Part of a small language model's weights: 13 layers, 277M tokens.
MLP neurons of a small language model. Each row is named by its layer, matrix (up: input weights) and neuron, and shows model dimensions 0-255. Each number is 128 + 24 x the weight over its row's rms, rounded and kept within 0 to 255. Numbers have three digits each.
After each neuron's rows, "fires in" lists the words (lower case) most often at its 100 highest values on Wikipedia text that the model never trained on.

L2.up165:102098102118151159159135145120148089135132161115101111102155138179095161136110124125142094099144114115135116107149140145112148129136118120139117118119197112141129128177088158105164133126114088145126131140150138126122130121154143120124121074088123160113136155126131133137133098107170128134120138105106072104103125125127122135094117122144122160118109121111122153095131161098144156125153137122117091155146113126120104115139140068089128144103145136134084112153093106101141115169128128114126097148135189122119130143125123095102161143135148180129124134097124150126156155170129155075113098146110107105126122129154133132141138135105102101173155162102180087085151124118124098081151162157087133128145118115123082099079173137132137162121149133139084077070141097166115084139104130
fires in: "at", "on", "digital", "bullet", "figulus"

L2.up972:157132086130125139079119137108128142129122151058154129115177123114098146124178099131140133132133130124133100167095135124158109169119089118128099174160141128157136103122114178118091148132126139130148109126119126126160127182123117162114178127132121123100107124149116173131082139114118151145151136161103090121146131142092171139135125162106123169127088132143134086126108099116123137127104103087134149139178178126130164109084139134153135070198132106115104147130130144099129098148107108115156128116105094132132164151145110128111167098109138117141145102136130110108144087121112128142093140151154137144132141129094146144143171091121119127123144136123115128124116122161165082086093113139099158112157135142075129085136128160090137132080119110130103156107120131092176131158160119
fires in: "such", "known", "well", "offered", "referred", "preferred"

L4.up751:090136118120117131131114120144084139112135142138104097189089140149161166124127121132129148160108126114144136181108152145128132125057158116104133157181140131094106150155124155141148131140125110112130103133117116177097161147087115149147097143130113125090147150084162137126115150140150118096160112080142141136096142150130133112146117158096121095121116115145105119146133163115125098095129146119116118124107141133105088107121150146127168135123099149159090107154117126122107109145154109108107137096086146156161137113138158117156110097100162152124081133158132120128152151101148121115128133162119099121174145097136113124128095168181132170125090118135118094149140157150100128105156106164146089082117130142109104155193150123152128142164149123188175099110123138110094184140107116
fires in: "they", "will", "goals", "would"

L5.up489:117160148135158150129137112086144131122130139127110130097154141100117118142107117148119144118101149150127143136112107118087131160141098173092143140119152116107110113098087157111109111152137119113140135131118157150108141148137088104122135121135074149109098160122146149118134161117099147154133135135102117124100124125168179089121133124160067123118114071136118147168111154115114127103132110153113174155061115113156160124111123154140115060164120102121137158103132148115154121135119133163064113099131125132105092123141146118117131134100108083120113124109141132156153116096152179161123091136085088141156150174129112124103096149115157093119146160070103151135134139138131174122138176087125104133138161132135096113102145116120124139115093115112181173076119089148159142117153153
fires in: "it", "himself", "use", "herself", "them", "him"

L7.up731:140146143164120131120141127121101089104133117101104166136154142162141131145123132166157142110162141163125136145087141111158107116106109162134120122095147102147130140127153097166111125090119110101156159153115141125126117118170131070151118110135133131151131111097093106145187113172151133137129111090151135161132116103160107133141117127115164146138143136137120098147126101120132101141132161158124113146105148159121141148129124142100115103153134129115106165112124165131114167148113053131111157118099144178142122111110134215111075152105155128171135113115125153126119112146211134125142128118133098132140147139119145096136098145154163123099136081130110077133117135120153139158140173146142171131109099116132140150085099170100074122124131122140164153109148160164123158118078102
fires in: "world", "all", "united", "state", "national"

L7.up652:088091127098122119161107131084096151153118169136090105149172116160108115097135111125104124099133163107158134151102087111130067153129119086131108151117139070107098116158090122096130155118131149160141102137129174124136154136122105127132109152101150145123076143161166159105145120135136121111107127129156086169103108116127167147133089135134127104139130157087141128124121131122088134141118134089095116149138131094081119151122157080132135114162121127113144117103123118161138113157130149103097121172165146127105170165189134129101182112142133160148082130141096154143116106154126144189144127136116159089129102077104122123115137140162147102107144160161116153127155093119143110097113144123124119098099113128120113127139128175134130148145146134136159121152079160101151127136127157
fires in: "who", "also", "no", "never", "elevation"

L2.up232:105163134156137167151152155101091138093117135108154179089122089136110118086165145138113129142148114144130120120109149123140114119124072144155101133119148136136124088103080085133155147128157096112104165151116121106147136089111145138116137125131141140098129125136168144133128096152103115068160134139108148102123070142121121118170124134135140125128160123105100107089122158168130152114137115144133168124095164174179135150175142114156093098149086108118104108112110156104144111130124188140101120157139097102143155118152111118131129122124136186151119132109085112169132129135091110123160119112128160110140124143118103100122118154109109152127099127119141149100101146149121116109140145135152191174141104171123168104129106164099123155083177144117114079088150157127128134121134148
fires in: "china", "chinese", "india", "kong", "iran", "chairman"

L2.up959:152103145107115155114124152122157132118082130135127105134140136159148163130109134162111109140151107110127101129094164092131081115071140132097121149089124131097170137142096149127125112143140127102124156146130179153119134120163149135114115105119107109117140098156156110127125138138096140124163098154119097129180141088100131154132123106101148127185100152143142130102104127071112142173128136090093144136126147123121101119105183127134115104146125079119133149117133171161066126136102130113128138136133134161116167145117089159077120130150142131110128120177146161130076143120104161104137140142137147103149165133137088147135107128120060106101143165120129174140128088097104109100154111108167109125148140120108083143102087148114154158171108150131136108128089101154118130146082148
fires in: "under", "who", "where", "ben", "total"

L2.up1013:153149096099124109125139094085119162104106135132124092109118149149104108140111153170139124134132146117131117118100158122102131121150133105095099095146152154120128112107094108095158101147121173091160106154092152136140117106135093117136094160106070153106116116094132163150113146134148149108096131160171172116104093147099143127124154088143155081139105131155133161138126142114126137113101133142150107110130141140152081140110149112168155084195142115138129187115128177148111151141177115136107102116106110091115147117141125102139098132120135139134169089163129134161106112157132129171150095123114135133096144158129156172097093149147140111134174097155162109129128135124148131103145127105159099095187125098107118128142167122111106161110113103144107130101120141161141136188125135
fires in: "which", "would", "it", "also"

L5.up980:091126127115145123190128134126164074105123128142152137102136135121125136080120139101139092126166142148143130183146143110127125139116142147139113096127107133134106175106135182107135122114128117116102159161119124168132113116135157102113116076128135140148137128114119109130114141156106144063121149119103064111063119135120148108125139103150127156123129141117084099103130096185124121113195151092115144147159093126157161160127118135122160132151101153055094103140129126175117114157161109163138132139111128149117118111154128149136148114122176122100182152131085122127103104137116128121152113092140136183151161166158129103151106122134128129144161150112123105124124148120077115170121113119125136112128123140097118129100147143121097122155111151147170116121107122100148142174139190
fires in: "at", "atlas"

L5.up835:167194106139180164136090122130108167078093120151151140094114125126135183121148116130163138122114153120135154134166131136078115144098083106145101101136145141155170105158122079140127126109154085154094124145094129140148145153155136100139115132147123162107136119151079116112143114117139170112170164126143142128134139130148117145078143085159127134113139147117149171125101146140154111148150161090136130159128137097157125134082101111113120140175121151147097141158146160106123095139132146119106090154107126134146135122132184117132128154145131170129154133104105126102117121159141114102110099147153161125175121113094108137086131148126131101176123142115108101130182160161100113136140137198129126132093150158124100113116103129130142145109133121136102158087108107130073133118141145
fires in: "with", "within", "without"

L2.up81:086090123078087136126118145127138078065089112111078062116104101144109108115147165144138101142167118128131137114149135102145168072135143107128129125116142140171118138127144134127149139115157072123149144131095102157155115144160137109135134122112150136127112132142079112162121178172169155139138080113132133146149153123103131137154092146098102149136158133120092109077144159097121076127094148116156122105135090115102160130129128071148134138123114133109141164168114113138138119130117127162158126145136162095139120158118131109142144143129140141192109111175105132114110094085110116142170116185134113157124136138166120128119118120151112113094136131090139128129139067144122150114131142125101121171073135126115128128096164130118116123104158144113140151129130122137132090106124099
fires in: "at"

L4.up370:097114157170139100138114164103112132110202147111122131149153136110154139164111126106115171170151178117175164113083124125132151140165112118142168115133130121152115147106162116131123127111073148124103134122152116137134114107127118134119168116111123128077098116130143145113139163114154132131147165132123120141108116114132197123169125166120094118094129142121157136133106149129136177099141096156153130117121163098092108149107163148143128130100130180131105104105114100174149122139119093095114101137102159107173123156131109113166119138114065144114125126128153201163090075146100145151167099097130103115132092109077126087120172113130135157147126118113119097132143085168143127106137150121112136125138135103143112117109136159106137118122156118109142166118087139127124114111148131
fires in: "her", "himself", "credit", "rothschild", "him"

L9.up966:130167123135168083104173160124111120083107139157163129100147111162132126119138168113155139121144126130112112132141143125154136181103128111130153116125160133099126158079151136135125167124115140112079140125145118135113095076140120114178124122125130091140142141107098110154145153101121136123151150167120142143109139082129130131147099135131128101073113151116104095133132145120147145144145148150113170120127109117094104137105161116172169114180096126089126116154118171127127108163143101156122094154095164173098112140149100126096128171110158134146092163149176121127129087155123133112091158132118092159120125149160117092096166142135124095112135114154121130108125166169128164088145170133130096101114130150142062142130149150159129124100113126125100110098137107157116099070152121
fires in: "i", "it", "a", "you", "its", "one"

L4.up472:107140114154115103116134147115112116106119136161131146134148131102118156159143125138130148116178128166117147092073148149126092125133122136130163119147145171155099107139137095120179180152151158112113127088122154119190123122145114175143095138121127122118135134125065107157120065120146179110146118152144128154136125121130121104171113150143171158105124093125110147102085123148133131144143132118155133181163141154116183120083098158098150145170129125104156097171098153129174120158119096134126111123120116113114138135146087115128155144156145115126097097114094137102142115117126113076081163094096137117133131110115121106090081130146136140136075127073112142128091092131144146102117127145154103107125161079136100104137122135146126117117115140138110112131115080130149117105082135
fires in: "type", "military", "business", "bus", "massachusetts"

L7.up944:109073121096090135128113131122140128096182107141151104124103110129096129149179133098095103103128111143136099145074137147132118117085094102108130134152128118191111129134152099115159135111133134125150098119123117147175164119131133111135099112139146130098108106130168134092178106145115132131104123143125122146142123120101177133105143149131114119113114126146143129144144099114061124115200111136110105131131123133108149122087174131135136121135132141152112126147130137106122164120116091093126095199151141124087143166127148129135130118042119129113133111143110127119132109143144119154120143150143119144089157148104127116147135143144116150178131161085194135113088107140152106136149142116068116119149130109197076131144130149131138130139172125125108120142138141131054139113113117
fires in: "that", "label", "studio", "formats", "records", "for"

L10.up844:087145126086123063143113127091137106096149140167122108098162118161172118109120120068144133147121152130069150105100118108134168165099125096149146141127129130115118125091079161156133122121114081144182073120138123115120142102093132111090154140099154136101114163112076111134107131121122100097148125144126133154129122144114082105166176146120121089116187107109115110148078137080093110156138161103124151131126077142135127148137145136139147111112151134133119161146144102141148113161154125121101108160098127128156128110087089152149094130125098114099115120084153135167138107119147140150135121110152114155157107106138185127134120099190099158125093155091119117097115137150161136138110162136140132129092149153167138132140126136121117130135139141125109102117129102149125111119115120
fires in: "a"

L4.up172:102130120117148127097149112125142120113143125130100123153114136104095124110139151119148172131153127137159112083126126146161136121128119117066117114095155131159168111111105149159097108124104081145105141136116117119123094119141149128137142152098126166106143084105153131125113155111129174127176130143108119094128153129122106141095125145187115080101098111101147122105134124200116099140162152125145064111120118089151139184129172103120132154140079070133121135130143138126131147125121130160145137114132140120152119150113102132141126153141172114158110127131126105146139124158153167130136110199147175138164144096105133134123161132149130110157141145070094133161138151108143139084104160100109117137114126158130094102098122137100114163094157112072064132153103119112126118100152141
fires in: "two", "few", "three", "five", "seven", "six"

L2.up876:103099085121133180139087146117128114100136165140148135119118148158159143122152129105143129188140111098160184149115130110122127122146117101140088127167136111134084158157132096124126146139104144138161159132130134153150133110122116153136116148114121157146122166133111116135142150127092120114122103145156135136176129104148152142128129153098136083175086139166149098123141103126151133113163111107129140124096119108118129110097142101166135102118092099153135123121148149132167071094168073148071108142132143138126153103099111136105123152102092131129155144129128079148116086136156129112141070153150101068129082126098097119134121146142152107139070133117198112135129150143124147180134120119144080093116129123101155120142101173103134131159143129114156110122141144166108123136111093
fires in: "would", "who", "t", "career", "scientific", "did"

L4.up282:112155107107111092131135177121057094099116154147150132170139126134116099103118136122156142103132142138133153124122161136123147107121174128119128105121161118110145127130111140139170129103138163100146164161148124165150105170142062082112153148105164167114144120096151111110128170084111158104090104135159124116109107172135170121128158141134144135118092103132136101154126106125126140180095156129100126145071113144095182161108127118130178078156084107107145153123128123167135148190137109124080134147152123147153115080150120150130132132115125116135106071150146136128122127117138120144116124144145115106168140129154098148105101186133092123143084110121136130139137163089158140114141153123142120133127107102126113102090165144135129118104148158143120140139137124088116155103116152
fires in: "they", "father", "genus", "it", "mother", "she"

L2.up321:115128142121139139151133113117140102109157136092167127095146157121164109128117122124141168115148165168129118145118140125154070132129098133105110166153160149108116120130133155071114128148144097071127088135163125150123155125139132108124129142108172087130157159177124119131087176170080142112128119093150139158137124129144152134149149179117150165167173100167104104120112121124145110165155137149131155116100128129131107127136098141121136143141145119127167125112118147096102091142123095124083174128148126095158120141141068165145066146140103117111141104136152129106117171147171122139114184129171129084101148110131116135120136123084169163136129120136125127138163101151142149113137103171105139160125107113114142131121149145094127141108112170149084110152145164123130169086107116
fires in: "country", "studio", "studied", "california", "countries", "studies"

L2.up442:159165167089133132117154089161178150102136133122118089099135121148097135083140122168134121084159130121152129174104125152098144103140155146159109179158151098156156166168087125128130097112136080150064159129092123111114113085168157131097133162114139144088113144089128142130148120106148105126137114180081115127126134087098146154100126137166128118141114136161119130133142128126121104152146077122134169103116128118130129124096141157115144149105172107122144129103127172086098102113094109174112196103125110143148107097133096131122174134166121093118104111113119101122128134132111133110140113133158099152128104079116098133129161121117113128144113118161146116133119121120109133161118137169095123140146120139126102159136135124121143129105095145143088152137094097151151118156167144
fires in: "made", "one", "appointed", "after", "so"

L2.up760:077133130130102106151099124158098107121161125133107106156123127152143136120158121150093112180118145134165113164087134090089108163160092047118099150114141121120084135155146130150128101114092134068123078133113158123129111131148134109135130177089126144119138094105150123123136116103172087128117134108156121158130147093125148103113091122135171115157086116117138144132121125135164133129103133132108122147096155105139119127118142107134145120176159071149077162136091159127093096143154065114112144122138096142150108086157114150098137140065147126131078111106133132150127130110111141136139119127130124128156141121159167138147112156140131152155101125106111156159152112154137114126138122130110096111097101150171169115127113128111128120118158082129165127105146152147100157137108165
fires in: "which", "who", "that"

L4.up677:066126100094107149130097163162128115143085142110114141149142071128173097163117089142124111135117186103106106120126144108177147126142120111139090132112110129150082122145093124125109151118161104145119161126142118165133136062141141146129126103104132152119156134125126117136158132112157176110112108106123149118124112151138157061164123138165144132130108158153099144092108100137172146098136113142144143115123107115104152153128108101125150171124115131156128118120177166109121095148105129126080112148166125112065105111130149127135162162112114100101149164118151069139117087112122090154119113098136154154075137108099120194135134139133116144096095102116110129121138149111155131118121117147109152105154136118130126144135158147103097158150127144133152159103162102129129095102128093
fires in: "career", "player", "story", "street", "life", "biography"

L4.up146:121119095139111165120102138135112137113124141165112121117209110120131190098093103158127102119103130127128120183116159139139099121116122144089177131097118104134112142150114106127115137110119115146180121144118113182113140130129129140156115094119125123096087138160123103120177134095118143129100141130145147148087127110146203101104084125126113133156112067098164180125159077107099177151116102108132106132116156145130122158130101109116157145130137133141181131118130133134144147184141142163143068120126137136144126154144111159113105168075102104118154125125115109138159141120126152086126097109176135110140133128100116154107125137179129102128078145129110126131122121102188134144143122127157123127139121140104161119122125157174120146140147145090130116105145138096107128154099137
fires in: "most", "or", "as", "original", "originally", "currently"

L9.up142:135146147157130119149160188152140109146109114091082079142149094126125116117116124144094120130138151161105149145150123099124152144102090112067167099135141153123074151122111131115143082111110114177083167121153124100108120140146144145116187127139083149108113077094121159133145133154080130121150156120148169124136127121136165149160112149117132107092092124118093140122120142125130090117099177097173145121176183108162118124134121152132143117145163117112110108085089099162120107157146108091146130152095140153147157139153142141136126114123138129106129130126120134128104090137135131169125138128165101082146107173115122126113205138150167153120152152121095116130109125117149128149105128114107108117165115132140138131101137143117127147104173184144110160118102109120117141138123144
fires in: "her", "party", "pos", "votes", "positions"

L2.up410:151092109150077112116170143159113103101142102097156122119134141149164126129098158123100170139108124110113150129086114167128108137132123155098146132133157125106151148130128135104136114104159137091127122146112119154131119138122134131110150111132135143099137103148142079128162141139172138087164111144102167129151145103109166109104113125130165135098090130190142126146122091102123169152119123098144166128143142166147136141133195112131131121145104108098147154135109144108116152076146124162171152086170152118125139152101145150089117101075170117129108142145111157069146147124134122155158109156137096133122137125134139100125102102078142132118145129179098123099131110165115089153171163099093135157162081121100143175155148179110144129102130141132089144119128108164125134114120118
fires in: "like", "all", "love", "details", "battalion"

L2.up108:102098104133158125132124121123085114118148115116143124146128122091166098109123124116122145125123151159105120121110120148127103172093170157109166101120111126130122147126128145149132159155107118139125108150148135148173137132153115150091119120135139143113146159143163176166147115085115153151133148104135123123154101086104121110130089167138150147139137090112136144125083130104147151038143139157139110117152159109108176128115076128136090162082172110138204174140108155121156118094135140162093115079129117133131118118091100124162110133153132132114092118099124129101144133102148121093135110178145137119145144113066122080115145118148146150099162114145129170109118138105147111114150146143152179100182130113162124120168161160139117115129176130117126121161140138150130115112124117
fires in: "loss", "mi", "result", "described", "daily", "daniel"

L7.up1000:148110109091143120134126145106124146121121118085100132117127102147138144094156142144151116112119136144125105134155096181143108116101133116146124168089116139126137121146128103124181095112148156141128134127137131132131139111119109129069076109137151123132176122145140168159125162144106090087088110101146087165111122163173171129119093158099117150127116136094100130156173111147140055148102137126120157126131142111117135109112161126162155090131113100134101108122148180155128129106108079155125132145120174069156103112142119156084134169129129128155163131111124114128117124153091163128127159139162163109181127139143134105157128114145171070089136122118171130142174108158137117141152095126159099125119115155126121079104118100157130123098117111160127119148114109088137147121156108
fires in: "that", "called", "stated"

L2.up147:154126084164143122116188125132142081143120126099156141147145099090141107088146125103129091132129132179112151081132111143158128184174083104145155106137121140089142096157106171154114119134134116112109111133131127124119140171119104114124136104089178116144128124141174172103128148139121082122122088164165169160069100085129101131125150158152121108115145116121111123063105158149175121133141119108134104148126127107141105123136115139127123153085123130109117123132131106155117146103145130150140103126168114139142122103112105135116138144156176135154155131135123130133102133137104118165148117121137114116135125111174132124166115084144147134091083142161104173181123137118139125130142163111097122113097081181079150126136150133118108117154142151124180115162105121165116124144100120
fires in: "state", "party", "character", "politician", "argued", "former"

L2.up403:144103129162078143122123151114140141093105151130111161130135102163129191140136149121114125146152144114108089144144108110123097127121108119101138163138147159139159140150123177120138134111157144166108149150112172153149126122103115137134120095111157115131152125137123148111100145153112066146089138149109129105111133146114128096096106152151096137142134092150159130143121106136143165144146119106101104132099166129195130183154129087134130117148190117155200138117111106169133113132135140115093146114118149189112128128135106141130135181103113115098099149116097111141146087150141132185138140136142160129101095111140124112181140090126123134165120157096093162160130114128161109095118115138124104130125097138085155142118121155130127203109158105113129104151167116124148139159111120
fires in: "became", "both", "succeeded", "appointed", "remaining"

L2.up662:126121111122084178171151144169138122153136114136103166119087173102158136042149158141116119148101144142110124158177120091141092129133137142135184114124132159150150116096119114136127138112133090127139169153113110117133149091075109106094128126069150110163104138130151175174138127116104133105114136156115096126134136129122166144111110122161150145124107095093120171155131112094156111133169125134121123118125149119162137134141085070170128127088108120111076104129134151090128157139133100134131143095135117162133141090141117107140135176101146122097118157098091100127133124109118133110142102094087116171121127110139131127166148106109115102137096142135135121105104132131121127165142115091101096104128112125092123122117108131129103118085143146168158101129101108111071108123145150
fires in: "candidate", "assembly", "order", "year", "district", "independent"

L9.up493:137128141151146101111124149124143125126161116133094131132131098133165123127134140099110092109137132153098147078142111124123074107165139076179108149124118141127093139113151135122095157092146125126158115127139090101147167114145157131150120125127092104156122138122121114091146136094124167102134118151081120156133131082134189137119153133141140144132088100135122079117118077125137128142147115120064154130177150119100141142120102136129154106130117170081119117180164106142145130167133124130117150074113156099136155118123134117118139131090132103152162143118149097149116126160152138127149130115092091166145194122112167142118125113085101122132187106163132115151158160178156140097132117132138117110151131136163110125128140135088097110189174124125114148122118132113158120160168153
fires in: "more", "out", "order", "central"